config = dict(
    n_layer=11,
    d_model=224,
    n_head=4,
    n_kv_head=1,
    head_dim=64,
    d_mlp=896,
    vocab_size=1024,
    activation='swiglu',
    norm='rmsnorm',
    norm_place='pre',
    norm_eps=1e-06,
    positions='rope',
    rope_base=10000.0,
    rope_fraction=1.0,
    qk_norm=False,
    attn_scale=0.125,
    bias='none',
    tie_embeddings=False,
    parallel_block=False,
    init='uniform',
    init_std_qkv=0.0345,
    init_std_o=0.0428,
    init_std_up=0.0493,
    init_std_down=0.0493,
    optimizer='muon_hyperball',
    lr=0.00918,
    lr_mult_o=1.1,
    beta1=0.95,
    lr_head=0.004,
    grad_clip=2.0,
    warmup_steps=200,
    schedule='wsd',
    decay_fraction=1.0,
    decay_shape='linear',
    final_lr_fraction=0.0,
    batch_tokens=[32768, 65536, 98304],
    seq_len=1024,
    doc_mask=True,
    train_tokens=359900000,
    steps=5635,
    dataset='wikipedia_en',
)
MLP neurons of a small language model. Each row is named by its layer, matrix (gate and up: input weights) and neuron, and shows model dimensions 0-191. Each number is 128 + 24 x the weight over its row's rms, rounded and kept within 0 to 255. Numbers have three digits each. A neuron's up and down rows have the sign that makes its largest values positive.
Before each neuron's rows, "fires in" lists the words (lower case) most often at its 100 highest values on Wikipedia text that the model never trained on.

fires in: "a", "and", "order"
L8.gate490:112173121144127157111150138077113121102102123107090136139137114130069106142113160133126176149104123132121144166124107109118103130130161159051134095176118083121124149161148094149152095135067091118148128135107095141115124091093067135139154148114151177136128148112164118112096116120116162131122124129178090117122138114157112127113118133098074132146098112198128129142143137124123101114134112154158151097130095140139090149131135135113120117112120115091136112148136117129122170159100130113165163128116131146085098148107078095131140113148131091076120128153149068126108106160139170133
L8.up490:142089138104101120168144210160121137136137138097117151116144145143108118101166090110135142140123098103164134107174142129137145125154124113152103130109107106104121134139134142133119115122137111100132142119115145121136160130129093096099125151152150144100136108111139109124091111137125126131159115141106126147107129126114171125136146155093200183104133093160155086118119147183141126087135141139152170099084125124131101161121087146111166122095128140103115137084115160150171133111146165119145139108127119124100109177148108121116077185101147127136123113115146088138179134122109137141

fires in: "to", "after", "on", "despite", "opinion"
L6.gate545:094097093124155124106124134158117129073128107082110123126101169131097095149160104092138113128115174112147125100144146129100109156105129118075111164133118120123095112145133137107128125118116178121147104092100096127091175119106112150064105141144109140147139128098119117137167120135182143143157147116134130104178148109113121097138136140119151152134087156139129122124127140141126160130141126114128154123086094125148099124120132131153099160120078138121141174160129138124156124150110162109126140187124127103139074152114178100133123134121135099090145100134127134164127172085137170110
L6.up545:143132127137146104161125124145166110098110093133105132102098104104120115096133117143140131117067104114083194122122121174142129091127118149102140109122084104165112132158090087088129116114118134118098119110140134123129112114162078115160084124148076134118154124162123161112153078174127107147130118077111174117152113160141152136132147067148134105105132149112099115089161143108087102138128124111127122159139127088154146099152117162152097110136087143160121152136138116150129124141101153150168109157146112112082094121159096119130116126125149152140163122127114102127133138160115134157

fires in: "that", "to", "with", "although"
L6.gate688:113104118092132118095170150121090120168106143070107152146119139194137156128132094111125110149128126132125168119103154110101092131103146123081150122155106129169192114148141145197090116091118154115136145121134133111136148132124118178071158117154099123115142128152096106166142086127146166124142127126130142121156143126123166117150174166156122113098132117128108101155097126091128146100109108155157149135103094164131150110126165101132107136114161125111119119162143126151125112091112129146144074143142141155167110157164107152154167150140147141084114119110113129115142123103148115150
L6.up688:114075150124069132149101119158082131089127139183113114116112114137107115132108105112098098164082138156145099124130142162133107144167135153126157059114148105176141113203110128140115108167105190103149121124087158121144139155104130142135140148117102147119136116098148145094160126171110107117089112098134093123138155118071147137120134140152146156082116128132130123090105158125119129111102089104152181105153166136160158108126148131134135110155109136119103126128127171098128169120111093125132116111131115128095119134149118131110148094117128140120127154129080118134119142115135130060

fires in: "to", "than", "spanish", "range", "potgieter"
L6.gate700:113127127126093104131117133099115146105124114148127130140186101093183095089154134065111119144103087161153137105176124163112127126181090106138142092114089142149105146137158140122084150087087105142149129124135122152124084081130134137132150158149127096129129112104149156161141112125100132132125138111119124138171115128158142106134179160154125143137152125142190109134123120110126136142131156133115097125102161135109106157183157142113106156124149099166167110129132149130128128133149141124117099149121144060105160138121125133122149144141151115111166073107116131135151140135084139104
L6.up700:122156150109174101089135151137126130122157142119112126155125134098185103144193127109117095130101169120161152154141141147107090127074126125136148188117170140114102094135121156111091144128097155120110123131146149101127139097129149120126117141102135121105101094122126127137141106131064130103146169114072120099142127122113116106158099142144116122177200154138170157170122136130177135099148114151123142120131100118136148121146164120118150114074133115107190128100121114119137112162142146140142156117130084109108164106119102069136112140109165163148136093151150148140129119128120129135

fires in: "who", "that", "which"
L7.gate390:142143114141126128123177128163081148166163112130097129130108132144144144090105099145154144120121101129115111111112121127115107106131149141164125117128140171145164170132154124162169090085143139133119118142119159132116145154092125106122103113130171133157140112127099142094138090129110153111115103130119127159132114139110131117164142111138079113159175136151132113130127113125159113152104114115112161114136109188155115115169096108095136092106134120142118162100169097171157154171119097142074156157149168118116135136126121091127085126149120146127089143167158093148149091145166142127
L7.up390:117166136110142092105184149155094154134159133097097114170111132130134151117119126174130135153108107164146145150141127172120119134151113157114191096122126125093172160120141129129168098106102143106109124128141162160114112157134105118090132122170110150108116112138128100113162123151088115123133163107143092149066102143126110128105157128105134121129164126149139163141132158100122137130098118137110109165124156144124117101142105120153148101116118101113169133148163086157181148133129150099106124133128185155169132124101105131136070108120095114152139158138105112136150089113073152164

fires in: "who", "and", "but", "which"
L7.gate847:142166113144109143143127153120105120118121173109129115156136114178124141147106174119084119115086108158121167165149134130099130124098130140113163122100106117116123123127114107180161129086107148114132141157116151118156131172136114098154151162125102150126135108167147160134109099125161101137126121113104125119117142117141146146098098094122135108132169142157134168133081116127147129103135105124179100118145088116116117091105122136140146158092127176138157167173165123145134117101109115098094119136168164109145119142094116120096102155107133113155128121137154065083141107146091115123
L7.up847:104160104148097139172146067144099161119139155139117131126145094169145138154093117110147137145106130139101127092123149117114150162150134133139143121155119098122125115139130138153135116134137115162135124126090106158138137198119138136114106154132125107144101112114122151169140126113132130123104111122129117124124140146126128155153121104123155119174159135135142148123101113145169126159113096144137150075145154175130155111135150112088134072154120097138153115129111122165200151124164158130080100101165129080130134153153133139171074132074129140132160147106147074137096118178128114121

fires in: "first", "most", "last", "only", "largest"
L7.gate213:114158161099129139071124108118120091128125124106117153137124084124112108119111155116143114093145112117176130115121148119120132142125154141139138121136129128155112111155089130128158095066086129108105126102126130121114099127122131080132104135079155126167126115129162150154116154153136126128125147119109093101121117077131098150124162120086101137112124089121145156131157137104098157106111107162152168137140121131146133142149150174106080117065140119119129124144133110139160121128134153111149143127196081099072122110089119082145101136126151080104108119167135165126100074138103144188
L7.up213:139126144133113127144137127134090116123074185136124174095130095129134106105132177136077146113131145146128115150141131134144131116132118125103091130100122130068106144161097147132134180113174115113119165134119130123098131091120152151170119113127094091129150122121171153133105168069138147133151126137123149117088143138111160128124142100144091085114131116086147154146135146172102140166067111174136121179122095115118139107131169116095113090122129127110147108167127137151181144116127177143123165138141095148156162125156123133097145180149134081142160105105131118163150147132177154162

fires in: "and", "oil", "africell"
L6.gate802:133121108108107115128128102093106153183157159110169113100186102149134130104090169104120120133118127091092117131138123150155134136109082133119132151126133114152118141174123117115125081101136132121166095148123112115143168155156122129136163105153116067139084126128112135080111144118089100135158169106124120128139141095140099139140146168145145145151126126131170150102114149137125123130139141130146123154123085122140131153128161147092114094148103073128167128140139124124097152119139084127144134095118129087167131113115147114113104086138080146089146111087150193133115123160160152174
L6.up802:120119121159097116115140130116137137128139149101155128124097122145124208124105147162120103067137151133087123118095134144122128130106099111102129105126099127116113115171100116139130108144141080154124122147133096118129146138132135085144146089102149105143140163118107112114176122150088110134129140112109117129103134102142104105137131142132137144148148124081135150124142118117160110108133109126096099143134126153129099116104095123090128135089167096161152136189151131160119121183161139102120156115106171101104095144103203109112101113128100073102164159116136150106129124123131144121

fires in: "of", "rear", "non", "affirmed"
L6.gate806:118169059128110139103094077135117125139095123130122132163094100105112118156139165136117116075143139076128095143148148131127144163152137129116173130064112108108113093127164109111142159110091166116105106123110164104118108151084164117133079108101127111119115099108142140103105104112126127119115134099136166083149180145109155141122109119150126102082137186129116169112151167125093120135107126087135130161145131148105089128103150131160161119116131141126133069131122108122137132099148144105148178091129133119144121149089139129138135149118129150155122118155120137111133130155142138089
L6.up806:089096153123111130183129155111127090126167155147118124105076096129109107133078146130162098135104129131146131139153138142138154119119127118148114128085090058103114121135151112113121153101125168124146116128137097111079117150133144106129141093160079150130148112138136114143154111143154114097159075066156165141126142130105141106128091081132145172137128119118135154155119135108112137110167138126154126143099143154161145120109120171077128114130119131158112087142136176121113136158132106136134171117092167138131123088140126088134095106148163142092123143114151166120076164106117157135

fires in: "who", "and", "became", "returned", "as"
L6.gate25:155112146166151099112154102106140113122133146136141124104158114160127165133105171112135103150113183118156123170123160157146124125145125124141093155106134138175113143132123122149156146133165153114134128130132125130089137130143116140094159111127136130112126135132099111168159112145147107122138098077109151137102143154094137115135121101100106101147135106107134127172108146144111102127099134162134116135162120117105149163149129126125081122136103091180124165054114084125147161137083108114083087120105134109146101123151140120079098144088098095137124158143135107141140160148137127126
L6.up25:145134182108141112124125158119080121146130113112131140186146151164140131120098122099134102128110110124145142169158139150118089107102134131124146108145162158154079136138147117142141155112125142100130106102151111138107146142104114155130126116097139152129085122108143133110087130137100157132125158172098140120111078095122139131120095112123136120140097107118107106146112123154110159070124142140151135103108137151176110170142140145130112138134117146150138075127150089107166107121093154080132138122119140136113113146133106100147101195099112148166134118095142160150114115105137171121

fires in: "this", "first", "following", "own", "last", "next"
L6.gate430:155145141157182124159173117160073086170103144076149121150126081187102110158150127140135147156109123149155126115086107133121081075113129134169123103157157132103131107141079138128142135136137182091120154128128146111112108084160142094130113128136130153109159147128109085132126134123125146079091142140109154137162096132155109122112102128133138147130117078089126123151128115130122116109134073160126110131112125083125112098126135157089106134139130098185158128133134142155149126131116169111159144098154117110106110159137145126056122133124157153106116113106124117137158093113133143127
L6.up430:118148128104123123115094143137140088156136115137106124137188079132114091131095155149105153149126110138136121194078081150119091122129142128131096051142137168132109115116066132157112132099110138141106147129139090111145103103146167087117128175128143089144117115096150167118123121128114125114103131149096136137143137148175089099122119141139122157111122068114144159107111109157138155078108118123092167155132100137146156133149157159155113143113114140105131091157145112162099133174154145117139151121168126135147124162143147161072123130140101122118116133127120119111170154108144126126

fires in: "women", "and", "children", "even", "or", "kingdom"
L7.gate159:158172080134159109127103150157107114139093139133110189144152159139145122137116087147107138183108113143139122138115130095134139138142176123143088104136137143136148131172127138141153167148110118148124100141106153147106166125110114129109093115105123116160093118160170083110133078086128108129093135176160107136109167121148142128113123108115124178146110126109186108104158105118129162186145104164116124123101096123118149164149116102137126132149131132113134117116102105143141095142147172133114154092159109128138119098158111121121138170130112154131120119140133137092103100141173116122
L7.up159:120134133120151089135163167129110149096111142137099140130125129139153127109124158113139116187123107169120110099103153054137145115125132134137104130120121142150135163128166141167102157163127112117138110134141160129093154112098115143128106087148122143146175120136120127087131150148132162148154156149092116126106089136092173165112164117145149142128099107156132096149126069136114157167113136139067170105144130121142152113127087117132175145132119127082111131120092095087095125138127121114087161177149120166173125148131126112182122126129151142168130100128158085121123116143148175135

fires in: "a", "an", "said", "islam"
L6.gate657:123167158110092131125130116144120102171171153132135123161119133125121143136120163136121161121139146096120158139116129145155108137123138125118129160155118113121152144098132147148116119131165200129168115129158120128124150149111116074145150137106092163144148134103142158072112114134121117125099087142127148144105125109126102104099138148102170156106080077130098081116119138143149132154106129124146161155126118155071071143145124140162140141146147192141175135144111094143188088118156134121131110087136101136140132111135143117128119122134141087141129155171150187094148116112159099133
L6.up657:178142116104115126138128154111061100109149157136098139132141128085123114190152132122131138093117094165132062148103099140091115135122122131149122099149132130155119125115146136131148108192155152097067094075104155152132108130117137140139110128118122121121148128101140164107146113110110103129112123154110145142126167086103162129112157099121155153135128123097078144141113096135166114125151131128154119089137120098103136101133141069129157149108148110152075131121167134140135139146085128107142143141176148137156101122112112137148102154121116149136199155134119165107150178131124115090

fires in: "name", "cup", "lake", "game"
L4.gate861:095147120127131186137105105110157146123128134135090106174115133159149081078127098137120130120138118160132126117136146133106160127136139104160117141111118119118118099138091079149137141106113136164168154141084109132086126136094130112112128090109122113093124111118134109140118086163153130110131128150137135155127113122111096157136122116144061123112117143091140097110111118103128143148099115136151094096146192128157157125095113106115081096118094101114126134122162138113137147127119160164158139160193093148085140124133128143105153118108067131107139112135146084084151147090158116183
L4.up861:100147139127163137099116102091125142102111127117105104131140107131136127122158161156141097181140138107101143125124157111127150133143130125115100148124122138143097139131108137127095159095141112146091098072060119158123138130133154137103101144124096138148067144090174142132132096079172112140122132122094085134128077143170123169119125132161139110149128127099077153085130085128141124105110128172117121096121142122134132112108179105142141089124123130145140125126149076121134126172099144165107137121146120124153139159136150098098127178166098108122132091171145139135085108164092151175

fires in: "to", "for", "than"
L7.gate409:131147110126155111108130158138080145136125159188115159095097099146138111088102073101141106122131134127130140120120159125101141104134120125108186072119131149139132106129123137172123083148095124139114136133126162122121128119137106077118165168180125127147148125172160116130149104158140111147133142134082113112124132125124143138093111120153097124120160136145132135164069103103132149131100134171139138143119075107120155132143151129140105145132139138156053098088150094120129130111121102095096087151081137123138122114156097115137112100120136102108114112121155131124156114151154180174
L7.up409:140146145127166134144164147089116171131145147127115129172107125150117137110095114132134109153127155103097137158134163153138153096167149125124122117104158138138106165109128171109102141123125118149091119101107148093178103095131152123098145148182080122115158126155083137130121167122136140125092167119097186111108114122113120162132119110151164086143171142147116130118117138137104148131106134152093099129124150104052143137151086112115160125140122090149116086123095137108095139140149138152116140089119100123099144126144139107154149128164147137113142165155110161138149142122158128143

fires in: "be", "being", "been", "of", "to"
L8.gate377:135153107151165108129100116094114096165142133129129140084101136079127135106098142135158142107124126113160109123137114126156100126144096120156110127122096159115112133123123149141107093099115154130127077139105124111103125162178118091103111124117124152093110123142187120173140094122130128152127131074111160104157150122134148169076102146146081142120167163128106070131112106105133099100140122128127138139169122110164151117150141133143143156134152109161115100107134146132097137149153117117138107143116057077139155123155122133136157148113129165104088125139163133156108123107091179093
L8.up377:116149138134117128127152141135111128097117133110163135132115138110118114103164137160146145117077114163136137142111172121131108119147090131111148105133120131134104120093144122129135164112119083063136118103094089149110161140124137147117114129141139122114154133117136096144119042143182129106170127149141118122134145117181170137135131173158112145168108128097129096134112128138117122113119072139110132112163124101137135135139131117136108094134135133175073103130132151057144129120141071121130126117114134144136113077142133144105174132104192104128125112130131123066167095146087125129

fires in: "other", "of", "several", "among", "original", "traditional"
L8.gate273:153108119093078106140147141174105146128124058108141138143125118130114158085125190142146122106151160099093143138146144119165141135113128132170105148143118142149111121125121172116163093140098092130083109084140191138136103157130103136109133147125104093105077141130131161153134164106082123125155103153142086155143163133171156121151087120127112155147105085118113167125131109171136110128107121102114108146163141113120141130151136175079125075098121102127114094139105103151115091140151111130113136092121110139131149127104105135105123127137132130151100139118144140089158110102128124130
L8.up273:102122126121100168135139107164132122166118145127166112079119107143134138108092137123127126177188142121148153141138134114151109127159161131124127098172074126143130116119166127109117122140169138143069114145100106087090089102158099135103129115118182100073140133107137159153119126083138154116143136127127144121122145097135171139156088136108119112128141127130113133127124115117166146123141103106154133159135153133142169110110140125140102143139097145130123103137146135115158065148114082146114117131100101172106127104101141092108125133143103097152102121150085188132088132094151177112

fires in: "m", "mi", "cm", "and", "km", "mm"
L7.gate274:124153135111117139093107103163136121144135124157108150129084114104153156120091160102153135137101121127097133156140156139113113153148116131123123106099121126112120153143109114095139114112089158088128170120082107099114117111117120082151105127142152099108117097136109128117157116138113111184131143140173104114126167105159142148159106174131111124178140122166135162101120102093121125137129133111131121108099101115110117154090121173081137143122152095112102090144149120092123089170117110163184108125136155115116127116117069120131081111106104139133100118097143129120121109118095144088
L7.up274:098156130080085118133152113192102147132152123120104107129111119083157129085121167108111139109093119101109115122141109131102118167122164119141127140120130104124169153144132161117123129109150166112124114120108127099130111166111073132100143159141147133109164117169156113073150117144102140141131130095152123112104145132152058123120135152106153158147081087148164109100112114168139148153110131130123147123156162136146147143122131106144137115154116172146089122098136113115128145122187146084122101143145144144114121148139093127102098103118093140136147143124139137154144115133080186123

fires in: "several", "many", "few", "of", "various", "six"
L6.gate876:102133156116074136139145149142065110129082112153133151168170183115103123109097195135137153152179156112159132157145148109119097134121118136124089161126138103108160093144150130159175159140136149095079142142138163102145097157078123114140128125111122148123139146100128103060114123110120167128123122116106126075102120149111133102140122118117123132146105116129122168126118125174104124137118094128119141134113130111155096108102072112121148149126128142159145106089133158085147142137116133129102126137132130138172134145151112112147135145141149099171156134069118140132119110119098184137
L6.up876:130152137132094132145129157146108140140119116152141153147092092097168150105115165162183148139125129115161107137107088164157155149119114131131101120162117121138158112143139139152134166135091123137116137145150159111099109090056088127156137159161130133076144148109112140159125124127110090147193142127154155091152163113121101121099136152167120191121102081147181160128131134132146144102172117150137148150156141105147131115097106118150122110120135139130135078096128119155114162146132115118073144137188094137147156084101124098129126128112143133146102163128120110136147128151114169115

fires in: "first", "of", "last", "only", "burial"
L7.gate232:134131111136152125123103110180116128111087130103134131125136093120127109142071133188175120136154107130145153136133127108161132091113101108165083175156175126113115134134113146161122089136132151154116114090081098139129137147128110112078157142128114097122124156143122147132148106122156150163117136121161152157132103085107135135111151118125124128117140092125085090129134166142088130116132133151111131153171119137142192129116111151099161167103121139147146078152129122164170148101111141169125118126142137112100098181129159145115152149125109167162150107132159142131122122100119144125
L7.up232:121123153116132161150113144113144141112109135134176110128125153120122124125136120101176160122124141133153129135111097177141122131107116113109172118105119095120110132145115142140158093099160109146135097098118114142126118081124193113177124148146159074138083103120115109145120150140137107098173126138164149136139136138143139167146107116097098126137133136129127157172067110157116121174136101104138109134149085137152114147131188135090144121105138098102158109160146198146116117104097119131138100097153157110129125161105117150128109135119130085183130106138149114090152106150096134118

fires in: "to", "of", "following", "despite", "resulting"
L7.gate497:125127115141122121088122112122133153120092101116131137138120118155117092121099133165095127159109156099131134154123147096138127129085125117102111124110147173136120126140109170111076141135144097112138161107108137097128123124104155099070119128134107114130151122124107098161169122117126156144123152153108111143146112164146179170117146143149100156112123149156103146109143109113103096163115170114161139194119134134128076114082138167127109120170102135134090163096099122159102136124102154157141086124147139095112156141145155131117118132141167126131095133118106146129179145156137129098
L7.up497:084121152093111165138152141152139151125152135121139107167150145143149113091108118115140145131122180131083122083132139129139160095122116182154169129084100163124134128118103147104097129130141122096117128134136125112133121156169120153056110188135120102116109118094098128141151106191155127097141137133140167119147099131136154099118079124144123137155145133144076133115107092142139117117137139128115102161157132089144105145137158163113144135103091123160119137139081191134128140160127121142154142103129111147160128091107117130138088188124168122138112127113149133119137125111111105137

fires in: "a"
L7.gate617:127122117094117112142117131109082084115103095148110139108112097141073097144128123160150107091145148156147139138114152173122104118140126178134144111108142141167114147125119156120165150135130107111117140129106136121138104125165164137087074129136117149124121143079152084113114113094096129143096127159135142140112143112157120139132132147137071137134084103169105106119135118157138157142147168103161143176109138113108113161167142125134178098127101085136152105106154187107094078140117160136078111142143110114101108119105164094081167120114169125113134153145118098109105151144142123175
L7.up617:143152133156152140166106135121096131102140139166153131133113160125123128091125109132123133123175136153152182157095112116120176086126151139131122107121142085142115130157129150154126136121136163144109143160140139128171156108136121074164135143152138094157117139098110104132090109106061117140107133145154113084091200155108159159124148156095125178104148092098124097124114097148163144076123162119148151125117136148099169142116121133106137119096167130139108107120131130107157083132176145102089156147067168148086123136137142131107116167140190117138088161124165149095107134144135129140

fires in: "the", "his"
L4.gate493:096140144179107139103161136207095112133161152104116130089124122089146131168106147104114129123122127132141068146088145152136113166120078154096110154138139142141152113122127169104135091095107150124134134102126110086131169171084159124136097094183095120146115141122128134121093120167131116151160140103128121114093122094137121092124117137136088153115147144113115145139104136150130151149163127141144142125107123162174179168107112132126158113098135127135083135122138113127150140116097119115129127121093174074117103149174101155146177167137116112147177167144154178135102151134142129116
L4.up493:105104118121140113147103111140111110144177149071159143151127141121103130127111107134075131097111115117130163106113102104120104132147126070130093136131115116111114148157163131176135127140096130115066132145112129097101100145141119147139147127120112085169143097133132139125133106158091173141157131149151129142080107106129131116110098050126113116110141141103110160117141088145110119089112121150124106101139123138157176127090118150141137132118100156108131147120131191141094164134120109122176081137160120098142140168122119081106107124122113082141085113094135187123107137100133143125

fires in: "the", "what", "no", "than", "our", "your"
L7.gate561:145143173132170118074186127111108122145123163113137173111125111119140166110113111123140081132144145126149144142136171122065144128177123120100153106113142083156157152087145127130132098133122114152102128098109124081132138132111112099165155143151119153128097111102155136150140144173144144123163121120126146131092103136120137129156125136148112153143144122100125171119134114155141135089140120150077133169128124158151143121132122108162133146100118181124127079122163085126146126123118140118082142145170112141136103143119122090092122072146144132121118127154131097094155134142168147127
L7.up561:144130116136163095083092163120095091127118136137115120147154168129143089154122139155162152105172122110146169089138093116065127104130065107099141136129114122111145118112136127130131124146152126152114123135128145095137108130134170115128159101183075136125124140150150168103109128118114120145133158131104172116111122100117148121129087158155120146118153109144095120124120049173143129102157156134114122175152159131118177149138165141134101171107103132080136101143161120117095131111148109101135180142118108116106148155119137150129105103137112122153104073124140169117119156124122131129

fires in: "was", "is", "most", "among", "later"
L6.gate872:103079121131143148129112072124125157131124127099149113152132095077145099135183129134143104126138116120165110136130107158122142132103102093127101116171113102108154116117129119128091154183101134109130105145146146124090167116142113144094144152156131073109151130159134156106147154142073121139167096105121131109150096143086172131164157165140163142144127099098133109160108121121105131140097117098122107123129138100102144119088118155145120125089153158121103146133108158170159123075139174078134145150139092126131125122129116152137130131096083141128120160108123100151140154163111118156
L6.up872:090110126173135150115173138143132108137115107140166111116123119183144144146115086105143126117155151137126127103105110150115110092135085167133137138136127115146132123132117123147119147105135200134177191112153109141152114098111118092140096123182122146135115151127124169110141124112121128110116124170160131126138120085119149099123080130109113109119147159155140148116107133068092100099138139147123112168133156144156152122135147110075065145131139162120077137168077102127130139154121083139130156127148116136097124133151129100134106103123122153146158143159120158134135161121148115115

fires in: "of", "among", "became", "a", "is", "acquired"
L7.gate579:157108138128165137146167099099159154136121150103141135129092107122124110139100129102110109073196147109128145133132140128134084111133122133124145156120110138135137136137113111130148162125147148114111168106128155142099175144149090105125114136108112102146114130122161130135124153146088119135132132130127094101157142102125163124119113114098107113139110121149179139132127132133097077121129146097102139169142120159149082126113113104146146111115161098150122127130085146153171097068132121129124071104097126110155127129184125120083127176152114165132114121179105135134136105121098081109
L7.up579:135135104133124157100109155120119133105150094146185112105100131137171140127124136167150160119140062111085171149092101127133101121135119102114144163116130105136147143129094119140120142142132147124151130106118156135123148152123139145152103185096130123166152143093115139121135112168127124124137161126107125142209106087143109154128133156121092115130115171097082172142099142120122131145137094094127152120157147142124124132142148154094103150100129118164131094105110119161131112091124113101111098136090148082125135174123171163102183126139139175160113154136107117115122136146159117108

fires in: "in", "to", "of", "into", "outside"
L7.gate440:105177122152122115122186137124120122132142100108138149153147141110131119120110199106092127129135137157133104072155146155123112111122127118150127124099111159131136110116114151146139079140142116123091105168118106138125103105092117110151118154120126080148159155192093083132152137095136127106090161096092089149120124115159105118145154147108119094107117105166157155083109152167146100102097128150150111144125121138125101112116124124155161164139178146131099147128099128137141152130147106153131077130134107074156152145108107106098115138127098125161083143132136158116145139137167076114
L7.up440:129114152128093126107152143096107144151138112120117136119133118161136149080106144093096124123136094109069139118095136137146141111142117137133121099118095131160095162094140083101078121143103111152124121107117116127133158067145162119130162116141125111129107149080137117145145106142115190183098138143092188162137110141215119125119096104136140082127141124058134109141115128092124153170128143133169141137136136111101110151169118131101106146119115156109120156121149127108095128104157162112161154124112106155101141126123118090128120120154113111113131174120115122147150100134095119135

fires in: "has", "have", "is", "previous", "and", "were"
L8.gate603:125148102080103086119120045139126155119171147161177166118161119121075105120159133122097114137142156091104089114123148107121176134132134163118142111138138094134130102142158130124119149111139109158148114124139117117104114154118126119119126117150080150134144123129140153178108137135119137157148095129053126140181155176110112106144133117115106106134154077135129090105101107122098134108107132142102163158147143115141122140131164129107150086137155140141081138122182093163167130167142124130099121079145137123123106114119142109121147121118132091109108105147165135141148137124136102159
L8.up603:120158141144131095141094100138102120148167136100143155157111141110135093136153157148142139149151122141118108138164141140125139098084143155147153116166077110095117106166121103136125134097131095140137163148154144117072097158147124087160096116148137174129161139123143117160093108159142163116149147148092133142147126105159146112123129096154131123160176093143128110161125080113127121133147088132116154182186148141143154138107163132115119115106140113126118131148161127151123122164136136142087082092118151121099136112138110132137148124109124111110129100157129104126133157113130104117

fires in: "to", "best", "not", "often", "also", "longest"
L7.gate182:080142135124181117120140089104129137159156120140099115111132097121115147104104095138086138113169159113105143135114116152128108132094144099103116089147150099144069154155153122150114118116135138093146144155111150123142156081172137091126129138154169128164153130130168139095168139142124097156141162133121162124085128130122119103123141150081123124107151101119089122082101137111124137174130121167128119115113105131116133137113126113094093088114140122097158078141172097156129121152107152132107096125128076145169124118140144118120095154127125115160106117095157128137124116106142112136
L7.up182:133138126125131100136107124108139121131126124091116170088146128143129141110097114131118093109133116142134127143163138182125134134171130118116139121070118150137124149122084112173153110111186154112130112162125128126141102144129096094099096160151113154166172110098137129174148163107162109109085102136109144045140139129117112121094127128138133090151161121080125125110140126116153157120095127163154148161144096074091151136133119112131139107104150126131145071136128119120153122140168163118154114113126107127115102129149117126109102142102134127138113142087149119134118107094197138172

fires in: "of", "next", "additional", "last", "the", "allowed"
L6.gate867:103119107096110136128106137163119123126086096117130128173173136156160144148175151083153137115188126091158117144109189132138091163130131133137123116116120135094153099134107134136169141101104119076145100118110130152132122153098151127095132141109137122088148153114104142126125143151150148148172115156117133154144136107131127114131153122129120125064119144150114111110138129126118143125137137109138129139141108162147093128107140143165095137099139169104096093147107135127141120118131112133129131131146088106120178183175143126122160141087166100142095167118128124154150087108170149119
L6.up867:151132137121129100159146141170119106132117097119067159158125159124117115110084179131134114148151138160116131102096180152141070129134154119118097112128085134114102105161124119141139121130129115090080131120122109120133124118157126158168106129125150138164176141107148143121188114149141134147194079148171149123118135127132127123123143121166117146134133160142171141149131152107130134112077097112119112165166135130154184122063159122120091130156124140162098144118111131112142156126155134148115135100105082121099131112159126145107135115100160122161066161083138132100109155087131136107

fires in: "several", "many", "of", "most", "some"
L7.gate504:153147145168089142123125131132067090118123135114117134130108161118115099127105116118185123114138124135114099098114105154125140153119122149151101164114130127103153154124126134109166129110146136109112134099113198095111069133142142164114118134089141122133152182134088123098222112145105136156177121137161124133136125126162158117139142155136175130136067154121108078120153124098113129146113110102138147123153155122140082098127119109116150107117135135122118071105171138113138137107124092150104133104125127160175141099139117144125129121143158103163127168105143139141114119119122136138
L7.up504:092127135119101146142099104120106099135104140102102135103124175076158128122139138096102129109150163135143193111129133165129127153124100180113094099115120112141172109126109163139126121142117159079115171139100091090159135093127138144158153142123130114115158102085113101123169128125143124146156128124166148123104138137161150132119154122148140128129147109148147129090145147107111144128112125109129101118148109131142154115110159108157136172104159158123078106090097103128106070129128095105063102140154137177181143090168125107174122154094125075160126156127157129167125105126141132141

fires in: "until", "council", "squadron", "either", "upon", "rather"
L4.gate622:106091102100114136107125135132146140092129068137101145156145143096174154110096134111129169143140140100125105080171154096133124081148131148120126095090170106133120083134108114128138138093147080131166134121136115118141104109108116166142100121140144125176144127157116106127123151127150191109130088145147148096101137164109114141150118121138141092146099083097146132119154120136111141138142111123113113133136152150104068149119119115134115112057105118124143188110097078124158125133098147135133152169101085148135131135089127126138128150121109157148136128102134145106128110089187157112
L4.up622:155084120137189080146120130140150158161110096161127160119087144135161135167094136142139103145096123135128133124154100130117129135149111097138179095113093075148131100121145151092106163147157113109097150147160119069177128106082160138101112129132088120151112106107116105130095120121104124116103136153115104117138129127127176087124114082146127103130163099114113099106102118119090149093157169113114101119121143098131159128122158149142133127113150144124143169116174140145135087112147099110146129139157124134092153098126096118091150082165149102101182162123145122092146124124124113121